MLP neurons of a small language model. Each row is named by its layer, matrix (gate and up: input weights) and neuron, and shows model dimensions 32-127. Each number is 128 + 32 x the weight over its row's rms, rounded and kept within 0 to 255. Numbers have three digits each. A neuron's up and down rows have the sign that makes its largest values positive.
A block is one neuron, or neurons of one layer that tend to fire together. Before each block is what it responds to, as a language model described it from the Wikipedia text at the highest values.

Description: Word-final piece completion. Final fragments that finish a split word, mostly a closing "e" as in som-e, tim-e, websit-e, lif-e, plus colons after list field labels.
L9.gate43:126069105094110207139185127120120168119148156122087069094159141108167056082117070142156168119129134165136108152117142084095135109128115130105099117161131115080225113131117113128126142154136083146189166094104149175128161170098056114136090146140101170175096095100108118122123133097151083201
L9.up43:160054158104076181109134157055177138122127146100105135135146070092087147130178147122141159087140128178114074081126112137199142106198132120134160157113144127168163161086083140129152125131126127124151150151106126111208123107136216115151178147188150166092138103160152168087099089100123120174
L9.gate47:154094059146141167183130155130161151193130090140166145132161181082090103145172122167170070117125225096147164107102141182171079118191170182115173137114175166195122155121149111186120094141121091183100125124112170159168141120093145136105149111097167083145101152095129103085160107095152173128
L9.up47:121165133106170124166098147144117130101113119146159175062149107102152144116081162074127103064098102114098073116079111118170111135124065127163172127176079128109162139114082151165150089104188063157073165142123164126138130139083138146112120164167151070085141146130138118149114134166094125132
L9.gate59:095143150044127099162179132052171115140149070105118126121128119158134117115074135102111147154084148179140114116155095144107141186082174136090199075102177099177095107154154113102123109096133152214147184090133161118103169125103104140165197139099140150172122145164132169073110199167140085088
L9.up59:081123124129105157155115147128136125103105092153117155078163111142124138135132141118177122088171131113153106117121086166128124116073153114082188099153137142158168117153148090169130146192145150139175124093143086129143093141144164113135099179146077124112080168045116105152100183132150147154
L9.gate71:170129137174086086081086052170169160126134084045167148083147153096162109143116146135102085171111143126144164115095132101135078129133157137106163104138064110161157188162122138197101096122157095077124135122171091092115102148140114160059131111098152103129135121131110145092177115150143168140
L9.up71:108070177192066091089121079149125060157123110149135100126168111153078132140160079136140117172147075156166157133140103140085105084113136164139102130169098138066073147154074093149161113079122142158106145163114135034110118124120122146126068121117165141137170133074144134098176089168119123079
L9.gate73:161102156152082116099129065120108086121123150082153119148104176151126132134072144111147080130140140169106073109189124124177133122172154125111179109114149095150138159161113142114091152135128121162168158135119154135112156176086157161096105116115172065115143144077106153144143107155127181092
L9.up73:153158139189151132125092157130089161162138165127190158190117071118129160141077149163156097150164115065136167215134111117089090152151176095180141133121098114189127110142113107199119132101159179137100126113077116177092146164135126183116117127099156038077140110083095154165130162155120084076
L9.gate97:082110124145137034121119104108154113109099075074114156191107079136127097097137120110112080190146118113123083149087156153141068072176172151135203117139159160204205151172078168114106154181132089150122195095144120115131138134105105146134152089157137133166111149121119129110134163111158110118
L9.up97:073117128145074113167105170112112138074144195090109076128124166118097103175076159141203133142156075107099108122065105084169124082103096128052177136092180172214150140160081114116128175133089138176132114141130109159141178139134130133177186112176143174150099152157094084091160155084141134144
L9.gate135:109125082110101160131059099115165121184108179120123139153103138145132151161152146162103143202147174136089158131146151150110099104158143096163166069107126168180151116121104152144138168129129098158161195120129175093119157144163166103126156130123185085159152146170142092114079137174130136172
L9.up135:134183099123143089105165161168085145161111116183174118094158115087112079115134173145143127144154147123066100156170145167167132044076211153171144136154178171144133123100178180109149146096166157156141111097159156070153178159138200089124204152184148091156169121141146112112114154117191166122
L9.gate220:107118086076127144185152139129111073111129143099195128139109152213156149105116070145092109135129154116154116129197122161098153180226197129173191096155124138120119123128095117100142087150122120162107179102109145137140171113110088097088133107098139130147104173182139142125130131101123104121
L9.up220:188097123158105138118094125160101123104144131142150056099145081111138159133117177118063135137105088169104178086144147132143148133140161166141132063131157139211126227160174138161087090172144161128111165116120125115105149097162099186109190108077156080087181161189061142107086192115134107123
L9.gate262:135138102134090129137143085144089117125141100093177140051172154110157122105075162088108133120089155123145088119112186102154101105165164090119129110159160085153183178132093148134165141110137116136137182142126148118082132158110094156042156095140165100082127183111172154108139219115095149050
L9.up262:149159167091079067096150129113101142121107149113150115097160130098132134149125183129094145125094148123148109083117084161071117119160115157178133154118157128162091125152087125122129098130153112112094157175157101133086135110132102094124187158225125154143069178144129148061127143155122066072
L9.gate279:132080162162081118176115126125095095119140035160137124110135110134133138143122117113112130129142149110165138088094093090112153135128120122050140150113083138132139187221082093122129081183099092123152166094131082097163134143136170076151097079142130152169115132127159200068165142141123140182
L9.up279:135118127115133187179164092109077133150142071138176148133130125114124136173120130088157151123176136111122130095162096114156146101152123086104152169073155145190188178110110085102123121152141100158153131115163120141148075136130150155159178056155113141149135123144180111127138108169170097116
L9.gate309:122134056089113109151111112130124084165147128078216100114099098153159164095124134158083091144100131113166162160103141091140156189122178088208179089114122164148088124150113094091165116136127099197097171084133167089099137115108182139118143133027158080123118131192161167160154122202066148102
L9.up309:153131108131185067178088127112098107117105115065121124165114151085114124143121072182117144102107159131106166156175115157110131140105194112135114123183136196115150166156093120106143146088121084158094089134130086137122105132113105162182163124125101184127178174114136152119082115088125123154
L9.gate315:119128202097168092130119132136094169099092118123105157103169075133085106135143203079131151146085171113133068164161115180166116108154118173139166116146153121119143146169065145200110123129133134146118151053133130100079174157146137187093150155129141097154118039177122120195182069195118123184
L9.up315:075145111101182137133107158135190125096151159095116091173125116079106087098091138114106095141159106074154075125136155117106181122137115071084118098141185133131190113132150167137071172171167110130117097123045139140116227136144109140127100137116112132130106134138084131166156136094137142124
L9.gate328:143183140162131123174125197144120107105130123139103168066120085138153092118098168141101169156137127172115111163132112162199070074142169073135183170073170149161174136207117153087112126155122128182108149124125160092064144142114175162083122131158123119199107144152166117134136125128129081132
L9.up328:130123080135147171149153122083075083123188117104136115115152154120144163158095144130160157132124107139142117169179131161149130153124143080170124120133141131168166159140128116148120119092139148204081078115114173163081160181131167120125177128112164067107134133154156148150095135123166170087
L9.gate405:125052109135106170097077080153115151151139182078154072168123134128202106126128172108141106168113166113102121109160140116177140091114169163160204151149118080161137134131124158161157185104177126099149153116097094124123166183125130134175144155084190146117183151094130168044173125169141157125
L9.up405:117123114077087088151169105096161151107122133082155102085173120080120114115174101103079103129119123090139114116119158135144112127146113186097174118120177105143199200172129118152114074181132140085171123119153116139143117166144155149123179131170124131182121124079138136136142190102124101122
L9.gate618:138109101083145183136102092158142123126147154149156150139160092163114138144106158097133100183189184137178149110094068083159098137069104100125189091078147133119132126147135118165081079076111137112141162102161174092140134184077145084094141120128131077142138055096102142160117171201086134086
L9.up618:124110158149068108148148173164168100174121061098109162170154084129076109152093062197160116145137175142130112173129105149098049142132107109073170180149161153112199204162088118087153117110046122137113108172118130101167167097113125109186147192164161122115135130159152153087092157076165073155
L9.gate624:157132177077128170174132094144092108124074122148150126124124118086113157161146178115098153130159167119194147089133110170112077122176173143130124138131144109109083155153177146138126145111145128129130157132132129088131127111080115104151149108145175074168034083133133235070166109148217134200
L9.up624:128167051124122118084187126110105139119160172152196150139155203130114125146151117123152101116083175122086150130121170109176155087149149159105102106147168156190146106094117121124157198093182102112087110079072211144131105158151156217117204156111149058123121163073141110147127136127137153107

Description: Mid-word sports fragments. Word-internal fragments right after a word's first letters, strongest in sports text (A-th-letic, M-en's, m-ed-al, h-oc-key), also ordinary words (p-oc-ket, en-able).
L11.gate34:075087126126090216154048091140154121138126134151183045063086136133123153117162144096073185123146118096170100156179113130162132116112141095102104092083119102092210132156115100125124081137113136125148157136135183148125117106114134161053113146118112136165123181086106138089145145136072136078
L11.up34:154102148084105156152081124076141113129146160143157122114185157086163122075110163053103126140138095081108117162155128141178114147125116096150138140113138161122143152130166078123152107138157103073099091086172152114103139093125201135115182077122164108116148155149129111097141167085135155103

Description: Adverb -ly suffix. The -ly piece that completes an adverb split from its stem, such as increasingly, currently, previously; more weakly, other word-final pieces like -ity, -ions, -ain.
L5.gate3:163163139040119174157160160136120073116108121112117096084146117166120118139123163121110163108154148119160098148221113160164148127191127112156094103182158146159087096187162130109149142127104173184114121160141126095107214152146104092097122079158128133114137117140138146101126112108063178092
L5.up3:169131131082099189072165095143146099100140153111104193154182117098159046098091180171133073164148191121086126114120178113139119135109170143123140088108127100122162104169147142091191139096150120095185160128138122060147136077118129110147119169144140143139113159108071177082129203095166127138
L5.gate16:108173133135112112101177199154049100092133081120109159042201110092131136131111116148085152058164121155082090134166117197128138142098066202125133170099177117149095162187122153133136116084095152153125075129117194107176121141168168140098065097111124120145167120199162146145116115084101159174
L5.up16:122147136142057069101133136123127132113125069101150120138146128146157095113086152168111109111154111151103099144101154210096164131129058125062148146093131144133139134149107122125123134105097110177127102103168191117120122142156113127119091163139139114129175132150184177076043092105088092120
L5.gate248:163135123099097071162090111172135097085073156151113116090179128055066149180165103113104173175169120130129182123159132202131119137064141134100116087146140162192165138151141144139123110127158147102095134093111103174129149148157132124084149078155121162133142161133178086125166095082146204151
L5.up248:151124124109147141153143124148158131094161141098109073123184149067082126160142174120071130145162156152171172104160125214125086125136143166052161035163178134154132162182109158121132121099114094118140155095145073108127146186143112115101196047096129125139128130155160110158159108103122199162
L5.gate677:134164108148110096100126142208101123064135177084132121127094057074090114124127084131137125156135135164136168204164088204155080105119111178174161160162105151146179122128119114158110159162134124141113081105198040139136128120151167112136089110136119169115165178139198171182196086189138118086
L5.up677:142178076101123021088164133145165165130058130112109162059142140101140066102094100117081104139127143069150185122081136107117159114081115156135115165123113192056143101128164131124082122122129133149128132136169098094133164108116127117094077088106137130141130098079113115123140079090157173139

Description: Blank line after heading. The second newline of a blank line between blocks, strongest right after section headings (== Species ==, === Tenure ===), also between paragraphs and tables.
L5.gate114:114133109069173115189153123107127160119096168169101058040043106146158183088136082085102140130099124128123092153125120133139123076158194163119121145114154125143117110063128087129105123147123106102125086068104172135087118187137119138103175110139120100126160098117159149147168127172145171099
L5.up114:099153125147150152151148062115189212156133172189129137062135155136141105132094139091126090179103164080125098132054180099143118095112214052131117137137077095076146090106122117146117083080166102109110094116155158124170155149130188041104115145095154095130131098096104144153163073136120120147
L5.gate285:139111136057145143142165107095145138148090129152112106096109117157133185111134142104112141101104125178127099120124141141149128077148196134118130079098139135157179138097089109096106096119080177102167132082096164121115093133126153128165115127036162119152132110124157165122153144138200158073
L5.up285:119174134131139138187145085082117230116135169133132082077127143130173113091110136120099087181065147108177125137094167071114083126147171052082115181135124074084135081087053134142137069089189110086089117107136083128170149176139128027079123103121131138117132138090125183101177051152114123107
L5.gate435:124136119110141118123144034120099167170120135135153108087065158155170118076110170163127086122097164163123110135067158146131091131157199106097132134083159135077128089089194134134119120107109125118175137093138118130114132145132130058086125139039150090127145114143128188168178065119147126143
L5.up435:141177127114150088151190074110105217139121136088175083083069178174187091032120142106104085145086134136155098138081154116113095140182155103085146155122152093087152086086136101115123113108163120150185126087135091130137135139127116008066146159057152094145112133148109173150176073127129155136
L5.gate486:142098102099137144119124052088133196097125155107202035153088182149199126054094160118094137126096120091173122149078148106108025105179208105084132119185120098193180092103082099127116145117168120129160112077140117138140106118137085096135159133101146117116151126125078169107111133153128113128
L5.up486:140087124104091132111118073072171117134110147103164034130071167145211157083127154153167150126084122082143135121083134110165094091180198058129131183123093130179143119120086134138113102127148163152164166085108104206095143091137085073152122170090159110134123107131117159099104133158159177120

Description: Mid-word completion fragments. Short subword pieces that finish or nearly finish a word split into several tokens, such as "e" in episod-e, "ent" in pres-ent, "ay" in pl-ay, occasionally "and"/"or".
L5.gate43:127134171133161161160179120149079135113121145122147128102080172145165131075155082051143174076165135083095107130163139135149135183097098138090141115104232200135091115104156138136096139142165131123151098136108097158095092143158119139116142135133100094143075085157089132164175206040123146150
L5.up43:097126129143118135142134146147088128139087137103121125163069096116146132083098119116154142105192152119112124128163137115142156165074084135107123095084173166107083147106249124136128106205136095161153075156111085178069096111160134163106163143173141092106054133123082155179154180046100131177
L5.gate179:158140141071164088119137136145135154124127108084106171102105157146127112135177146152101102127135139111193175164054114115116145164150117131126134104129136111161138096166106124124139159141112195153124063123161046154111133110152110140132088119119153143171175139078075155096109109126115122210
L5.up179:100146102088125075166130104168172134096087197116086121126188198164145086128134152105120082109126162143160140138112125117132123148154166135110143157155179129102158091138164138145099201154197180134082242132114125142151131129085081140121158148121123151150173170127042142116097126113173109147
L5.gate211:102124123108094128151136158129075133145142134090119079125140142130112137094122170109137115111179152130142094109148109103150136160124164137137143058149152128134162097127146116156126148180121075147127128104149053097116174104137110116200175107080152137132096169137112153090063088100216155152
L5.up211:126098110115114158165153177192073109123140114103121173147136147138147090099119095086165137079155104175105098124161115074153191141148160106113102123115132173113150131142119150143122164191096165107119116120169138177128152115140129154149186153139109175119092112104152139112113128044118123141
L5.gate648:090172143144094093168188153191093101155140118153148108132089205151097096143092119123180092073135127086130102112078130201117194149062121148156164118049197222093111089132117135155115084107175145180121115122083158168102190182154123146163142121137122113129107104175121108182129130105121121156
L5.up648:157128139170160094168163142146085172107116150178190107083180122159135103155128084103150051131126077124137127182158161143121129176170099167074102166133136080171092166105151103160116180087159085172074109124110138085154144177150158088133150102103126105073138177127160150122085154085160107128

Description: Word-final suffix pieces. Final subword pieces that complete a word split across tokens, especially the "ly"/"y" ending adverbs like relatively, extremely, completely, collectively; also "ation", "ion", "ay".
L9.gate22:115184144160160115105161074079115131132143078124125117110130162127150114162117094163087051087143131153152092086163156156157176104133153134095147172185105162093121053151164120134138140096168103188083146057145146110110109117133105098115148079114179090112096167127179173080178160155146191151
L9.up22:167139130133134162094130126108096176103096144164170102089163151075169037126094108105099087116130128159157100107156147082096109101155126111177103155162138145132145103180187119156105122096179209119181110171159134164193186145137094162061121092123091090126112129150079178080194142164123142137
L9.gate53:110106092119107099108153143113145079097132151124143123097092176168149088146108126145114094104156148141177125083119162195209156177117131085062138156185125169155094142166127141103118153071122066156119133127137155067190156133104153181120156064151112088152143139150164106108156100063131144121
L9.up53:056096126135050139127101109153146100124155073133088108127169102088180135141103171143092094097106155166089100104148095158145158141160113143118116111133155046140169128156165142067156117137108104118140094143090160093173160072113196092170152124138108098173072115103078121166138165164128096118
L9.gate145:127113159125135084191192105135115126096097123120182107078120159072157116123139157104125076196085085032123167070180093116067157144123117133131167170111142105151092105120067124142145104161138143141131112081084118144090197166121113157111107078135130099163147067174181156177139139151184127163
L9.up145:136179120083117125060113163144158046107135174164090125061154109100143105086123157202086144095137146160131066131195071123088205174153121171127181119164111106076145096126148170106134109190068110120086136158111148133134122157132146148105138117094126164117143129111108147152118124135129136145
L9.gate178:133119113180139169120118151145128118110093130027169084097108138163142161189119124127169127123172110095186095151169104124225159214195145131103157134125140125144118125142151133122116121112145151087074139117134097147138177181122164109089083089090129117132192126106113138161123143165072173106
L9.up178:142139097167167157114138118129137094112106120087177080082149149135133156164136150168156144072122108135178116197196109118118110173176159132061148106114147123093131166161157104176073141076154172131087157105151197133086172165120117112096127136141152114134134088142138143091132134172091169146
L9.gate199:064092098137205190160159077111138210124136169154135088106147123119138101092144072145116127120138103160116158117149092193169145095126165121118111116156112128135135089129129129163139102124151124098203124114168180168115154114112081127117141081128133136137122158120106102184113119114041141148
L9.up199:145132155115153155166135106125189137110234103137091090146113173146127165176150091101149108132117108169122124103174133113083168103112140121122126108109128164185107097097182134047183135121198158145149172125061101159125129127101141131181117159146127120175152084140101095138129143133124123130
L9.gate210:090163142127100132157120162079127097064143066175126135113126105158103111131130145136136126039130138180156105087183163177109187088125111097103125167100140109121166152162102112107112080127130177091150141091125144122119181160090125136148144140139127114159110169137127112079175130099136112171
L9.up210:118132139118071137139136187170086155108144095126126095100023114128123122101110092139148090120147127078109149124138151128102129166138079120164149172101136150125076123251142107173149140112105161135072090094146159134105161107095126100143135153149128149142138138164149086134108097074105162160
L9.gate224:079113171103130113162162086120130120147129131127145116179104199136125080116134210146143142096175145172107124125189126120173140123153129086103171136090131137122124077146170155134118152114185179101139125108176085074162115159115118143077141165173129126152099160115127120150175097081165191161
L9.up224:105112107134139154071149114184159126097167149152153141186104145124152099139091124128136131116142148135080103123139106183128202155126147107137102123138160112131119138086116184128198129161144127136089097109142091057159142099132116184133133105169086145166133142059109126129116135081165107161
L9.gate240:093166113111106139160150189112170146152143079101137139083189146181165117173145107149136086151108159120142118105181122166152133143135097113117171069126186133142118090174119101105172138128115115167139161101063156118143120148101130113129115125112085137227101099118188138145106123118121201133
L9.up240:174180192175147090105127135086166116096155172188096108061114152100109130135105164109130124080148118105101156112098115110108155190092126127087140111104127140150139148125160117151115183087116179124080108131103174120132076179134167170116193126099140109103143144119166144130112062042196195121
L9.gate327:156166128096151117159076105166103160132120146186109106142150110084097114168128057082200175144182153149093165142115118144137124048104163120125121099133172203091232128108121092085145109130140107132199101142144162142165099134102188147097099122119102127111107156149116136177197122130150099125
L9.up327:116102137133202112106079170128127142082114086106151080088121104119144176158165137154187157091159118114078181161151124107149130106115140204163142144166115134097160060163157148088138120042138102095081156141135155149213119158113103086152130065130127192100146126179168133086134135158097166112
L9.gate417:125128096113150133198122071154113158121076156140172102087104162128198093115133144140090157093145132128140138122104146134150114096112141097116157115091177126120138079146105143122163159144102121099158140089204130112103155077141101069150136095156147156146153134154218112132162197106090131156
L9.up417:151081122135161133153119104206091114098079087083078126139077085132124102159154094107089158118127158175147108159141096132127103080083104149155103201142231159081167068123146174125139146101109089151149093154164074132168108091161110101149105134148115150114136131124132071151147100114114139154
L9.gate458:143098155116113095156063162132195113107119135163159070113143129109135066166135131075137108105132179155127219118161130176175161092131154181141155136164159144136166036150168120096166096132143191129109108104150119115115145144134120089159065121111158229202111109133111119111155157175116086164
L9.up458:107135130095093163146099127078103090105099104130128106153148168144103141159161077128061105110096159151111114164120145206228148151127147132086111156102187112107133135094105145095144152054077110094169102120099204090109071137132134159138160139114093121118122156132104123114177113178165085122
L9.gate499:117077105086146133157164135079176126152153107150119126107127127145121102147135111091116077118135159167170127100183136161200112155126149109122126108139151151132152116230136127099165089087122099115114091152099118144170133132114103125164128083183139146158114109130102106094139193101113147161
L9.up499:129123166172152151205164164131130080084155118140100090121154151105148150112111103104103066090104054157163139088150127166158134148167155175108170113121212094127143074134091195104089142160160129146117180114154150189203130121117128172182171088133118117156074137144157094179181166148155160167
L9.gate509:119202073123161197170145101129109118164148137128132145163168163122062117090117174122117178093106109084161197133144181170143086111142149113128118132119180146081165129156137062168113125122137141102085135137109178161168152104137114090115103116103142093150086159152060113128174102135140086121
L9.up509:141169146106124150151123136118130181158139076171180083137140098126119144126146145132105112107081184113178153131138126162144134134128109143165106134148143171098198108098180147083135099140149113093146110117143184147134061104122143094042146105140127122126129117062104075131176102163089169168
L9.gate515:147055135100159090148109110120161164148110099122138121098136115127173105154099150114093135141086161166079114127110160169151061141146127120135119072162122119137122144183128085121136170165101103147134140076084117137126127108123131158124071107131151165150148105123095111136160086080099101167
L9.up515:147118080084136089090092081097102114167110114162156152128197135057156092145151132111127093168161086146085125058161143173113102092142151120134143112121102135127193149135139102203122145122143093162133065093115154124120103102138144158130138122115101114115136111165159145084140151118131116157
L9.gate525:129081137143110125153164090128105179142122090144111126168160076127104120110139131124149144174213116212103134125137075177118103141171072134114109140128121120109133137187087072125216128175118168154168097123134134057179166045078114102163104115090122137100124109048121188122096151132156113195
L9.up525:126138136120171121095158121180112131127173124116111146098127104178141192099127140188177110095151159129165078138113111140109080135130109158032094129150130096060121048191141123109132103086122117202097156106171101144203087115117170080146112173168132168117177146091147121108155138060158129133
L9.gate664:099079083099139161218119116128128204116129083085110148066197137078130154110175112124131117173186123131135175120123155200125103097130121109108159085154129149163198182131162067153105122128117165090132121117164087145115167125119109085091103103100084136160171123117172089117132151118175142119
L9.up664:089138098096113189122091131208154128116116158147117115069145118121121135122083088175164120113139155092199181160093089065141088142113165157148097153178121095090152089125181118087162182133098069087185115177119149132188102116100106140154134150097134144133093121100145090105133132106096145194

Description: Split-word completion pieces. Final or inner fragments finishing common words tokenized oddly, such as approximatel-y, abou-t, withou-t, plus leading digits of table percentages.
L11.gate624:122180152060106150147171105121153116148112136177150110149105098104143111128071158100120130130188134108133154075111134149099178111148118167110159096138116118121147078189163131120175122066135164144124095132143175154150162094112170119140119091154104112165135132133196168085143104144156179114
L11.up624:118091132099136101102154139182131053070147058135134065123164120119095154143164117130108093081129161127144143152120140142147085178134111145091132171117069138111065138146165071109152145126123110180142110124085172041056109139122142063110099110156104147177108130087143127089150116127076174163

Description: Mid-word fragment tokens. Short word-piece tokens in the middle of longer words split into several pieces, such as pion-e-er, mem-b-ers, v-e-hicle, propag-and-a.
L11.gate402:121079148109117120149146139092118124104118081125131152112118130109143137106126108127175134151103150112090126105130187162158106087097141177081139128109124131144108190198128124123191150129092162131177121083097173121138162062127112157183163048184114116146186092155083130126143136125091161105
L11.up402:058101094121116124213064147102133142073072179087151082139132137139108152142128140138123148105137166169137096105164143157131132128129101195119172138105148116149187144159108103126133197142113132126176161065153165146143138148131104129159176153143130125131127178142146131153104097150134134124

Description: Mid-word subword pieces. Middle or final word pieces inside a split word, strongest on ber in "number", also en in Women, Henry, even, strength.
L9.gate20:111068149137191126102148101087086074136139134064071126143057133122165196143106184067106127146182171140158097113166095131134097150143181124094143134134148143154131140189133107115183107087145094135153194134103154106102151135108120129150159107131158142105122053174084112112150168170118102113
L9.up20:112074126119155107182161106112107156138152183113128096144123168143162117106150148116093108165118152106076143119126116169109084179136162120114077122148128147161118168138101181095117178121112112083117139141136131143146145097100078162115173131117138085138118050132129111149164196127185132135
L9.gate128:129100131119107143117065033114149114134132163057162082061149131139225136108088148079129153162153114135145107122220144141164151178118137151156167130197057155131146135140193088105172129105094172148100186147138138160098169142119094113137151112143177164112103117136174139109107134118118175094
L9.up128:116092156137120150075106046168133154138157150101136131104060187152124166090104082095107117114052052136123120136116087121171164100145149017111150156172106124138143123163167141147149160095154126155125173157164153109108129121155095112117132141118160076132105114111112112060153130132074138144
L9.gate155:153074140100155104140070128102171120116164187155118102085128121127124116153086171132086136148103155159136192142126118164162111140079192182117181123125143117203105196184122161190106127154165148110164124138168136064084076162129131124107177086116163109111135134116111146157174115081122180129
L9.up155:084112096115157157125169138113162133087156164087130132108061111200161168113146105080076119127113133108103140082083172141128169162128100147173167107128115124111101137151065105120180105120144169186182128128079177169101170181115069116166171165147139098114145125135153098145160075102148112169
L9.gate203:101101124101100118117094120118175132187122164103136072123131118135194147095092146087093111049106168078105107101140151089135154162123156142115112123121085135098116150118132132163200140145136148162153137152172128149147104139107096141154117103146153131120135060120134118114174116132117149171
L9.up203:175133130124137103098140121126251107123126112125136096128154072098117122135131183189144089138129160138143145120149134174139142192125100164139116143210084102181117106128161168129112203098101157131069080140110156134100147129117121158150187110116155115106136088060142156107124067128137157184
L9.gate283:132161106140084121103159125125112159089078170084119136076136116163121083123097145123083089115137237156114103122119145165116091128162188052138128112148152124159108169115141116141142094136159123126161160117116189096117092076124144037097117141080208102137069097118121117125127125112207154123
L9.up283:183063115132156162123091074122145142103122169098096119120102091129165174167091149157123159194168100166127121209121135140143160106116164091157144115164162108143164134080147120156156197149163156084126154116102159148102146157156131127137132131157117116112194107083153121115155171222120091152
L9.gate308:128158168085107097097121119129123157080078102085160045075156126136152100143132224118074129106122140117112115111133143177130160189173120124165150082157150127075182085167134132170141092068112143115105125119138165059093110114109141081123092139145164194163151093106180168147107170159119128114
L9.up308:110096138120124132103104161133164213099159145075120148202161094148138090150099152153140127161170150142149136165059137136195221126082089141165118060169096117136120158212092137148134125132068160077117118134084100131212101119112120102129130110130157150118101120132116131119149167105147153159
L9.gate316:150136093131145162115116091060108198195159143116133081129135109134116095122090111152183134134155176149110117127137146121143155077105125096078088120131121104098158128142167149100173128139144115168184159079187117108160091113091126126110110169102188141148125129107099126126142151169122072137
L9.up316:176155131102107114165154146139151095093134074143067123096150092166112088154131118113115077081032121091115122162173141177151128102130105165156143147156136167137124117140161155133142149128075187105149060187150187140107125099117167141115143171150167095095130161124096104204135136073130097202
L9.gate331:112053149136150134142088068098094163115126153121124104110129079137130134142122125107134138152175117173128108113158095154138139144092118128112212062156144145159139116167100129126131160078124151092181121133115138133139131155117181127118117071124095148152135099093139135108114134106118201128
L9.up331:133103086060139144093122105106136114092116198165098174115165182102122094147147130143129113111133124140173140091150103156140145197149140156142104096090128143059148103175126125135122125077125121099170143126189161100076097141145120094134148164098131067147172117060171186128114117149179139138
L9.gate372:105170171134143145184172145120143120128108129093145114127138212138166126136132181150143106116131129134159163110161075125097156135158188172176216096068112106133179123113153053123115061100129142180124167113186165100117174222136116061109126114108168085108117059116162104124148104131113143130
L9.up372:161103140093167123171147120125116084066125160179120114157109125112152216115125113137148156098085143141120133154125140143110086057107134081075115108169135123132133149127147117089126119093149160083128145142144155169132195151127122070153087129118113142110091115094153147143105153104115116069
L9.gate394:166153094151116146121107046132099158088101134082172085106100169127192087142066115114101097125152169131157099117139161141161128146126173105103107149161136122124151085142191142146135113106129129126185132125113160111103173079116113128133120059087173073130125127152100152108183186122094120071
L9.up394:132142093135160157122158161143108183126114163175125114096105156157119145147103126084123169139113084154105108111109142095087080179086135109110092145127139132113194130136117093087080124101109121180205051121072176116175087101116150178117106105121134155124132107138168117134115156116165217170
L9.gate397:087105069146100159157106132143152139160160067139144142124050087141100126106037125091135112126112168151178135088059125140169093101148161101071163117097121155100122095099140121142112066181110091095212159124134159069090100173092087018186109129127148081081129120143169075115165166128113110156
L9.up397:080108137150112102130064088119133154097123144188112142102147101121100162116100178080128116100125150135132118125084106151136128127104130088150132086153189203127100079116153085133135158116121155090111145134104181151142150130149143111120088075146136135143158108152132128177131132122124077115
L9.gate592:080099073151146057141092124141155160070159155128142070114178115143139106107053197095153205100110154124135107110078172166141140141057137112136167091144137151167108180194074136157094095147166116125143145107174118089126104131097137108094139104066174122120108116149079180162103165164140103079
L9.up592:153113108122168142189154164113158114131128163119152179161099139159119156103141088186135141138114136122130114143104161153149145069147119052119117094080106098170091181139120145110159133176150060091160141173122129139086103114108085138092114137171067139146110142077184103056099137077157047154
L9.gate594:063115139159108178122088160136193095123081203126180091100140182139099131107161126136107077160135134084148176105185104140160150124146120112100150072115139110126135098108142133129108153093135097125120225130051189114119102132130101147114125115086152107130101137142173098134130119138112171076
L9.up594:144183157160171070079113156095115145063149143095086078167116123115086147123132174112076133153086101137153146147121138163094091191157107134153102127106129083186073175099082084149094063159138149109138190173153113097115130151147072149161149125090145123090053134110087149125098109089170084135
L9.gate603:093055098160092159135162077111099167158207138139139101117120125163181125123152152123128144100162116123102098109099135159138139088120161117122150103120158164174163151084141140128190167164102159156187156154106182145107117154103138091130102196132150058147110098123127120078149168128074114123
L9.up603:083148139146084108168107102128149151118154177151173081124120142152161146130159115111159125150097153063154166155115072158096134169046154201115138151150098157130171110110126159179162123136077131148109147097093135141115055163108127110150104153124157095147140151128077144150105111154046118110
L9.gate604:123066160099165165068095114036139161096100181128126069135104107141105058127123148106137140137127132130186121126148107205130143155058201133148138176164165153163109160180128149187099118091158170137153144098148196112109136147139095187157175081139164100126095118116086138136137147093148149088
L9.up604:170156163087137105134080049098132119097144177167118121116164089142110112165194063100147110094173182115165105045111165148132085118133149151181110133167133132136102098150126110149095152054158157150163088109081121090069120119131120134111114178110119143137118073118082125162189131116125155152
L9.gate677:116094169161114120123145046091124162145147186092176152082142104169176170143115129140129106153134149129073090146128180174140111114163100084146130111143150114161166146184115171118171144149083106124215140137137084114126100158120067146102075161125159120162122078124124179105103120167118117098
L9.up677:077145117135153182133151140141133085118164174150143123043158103133138120125129076087089117127110150129123129137173166142120215141127148143095158100076096148136129160136098138160174149108156094086173116143126127138114129136132162142160137121160108135099114163095138107208093178103107134160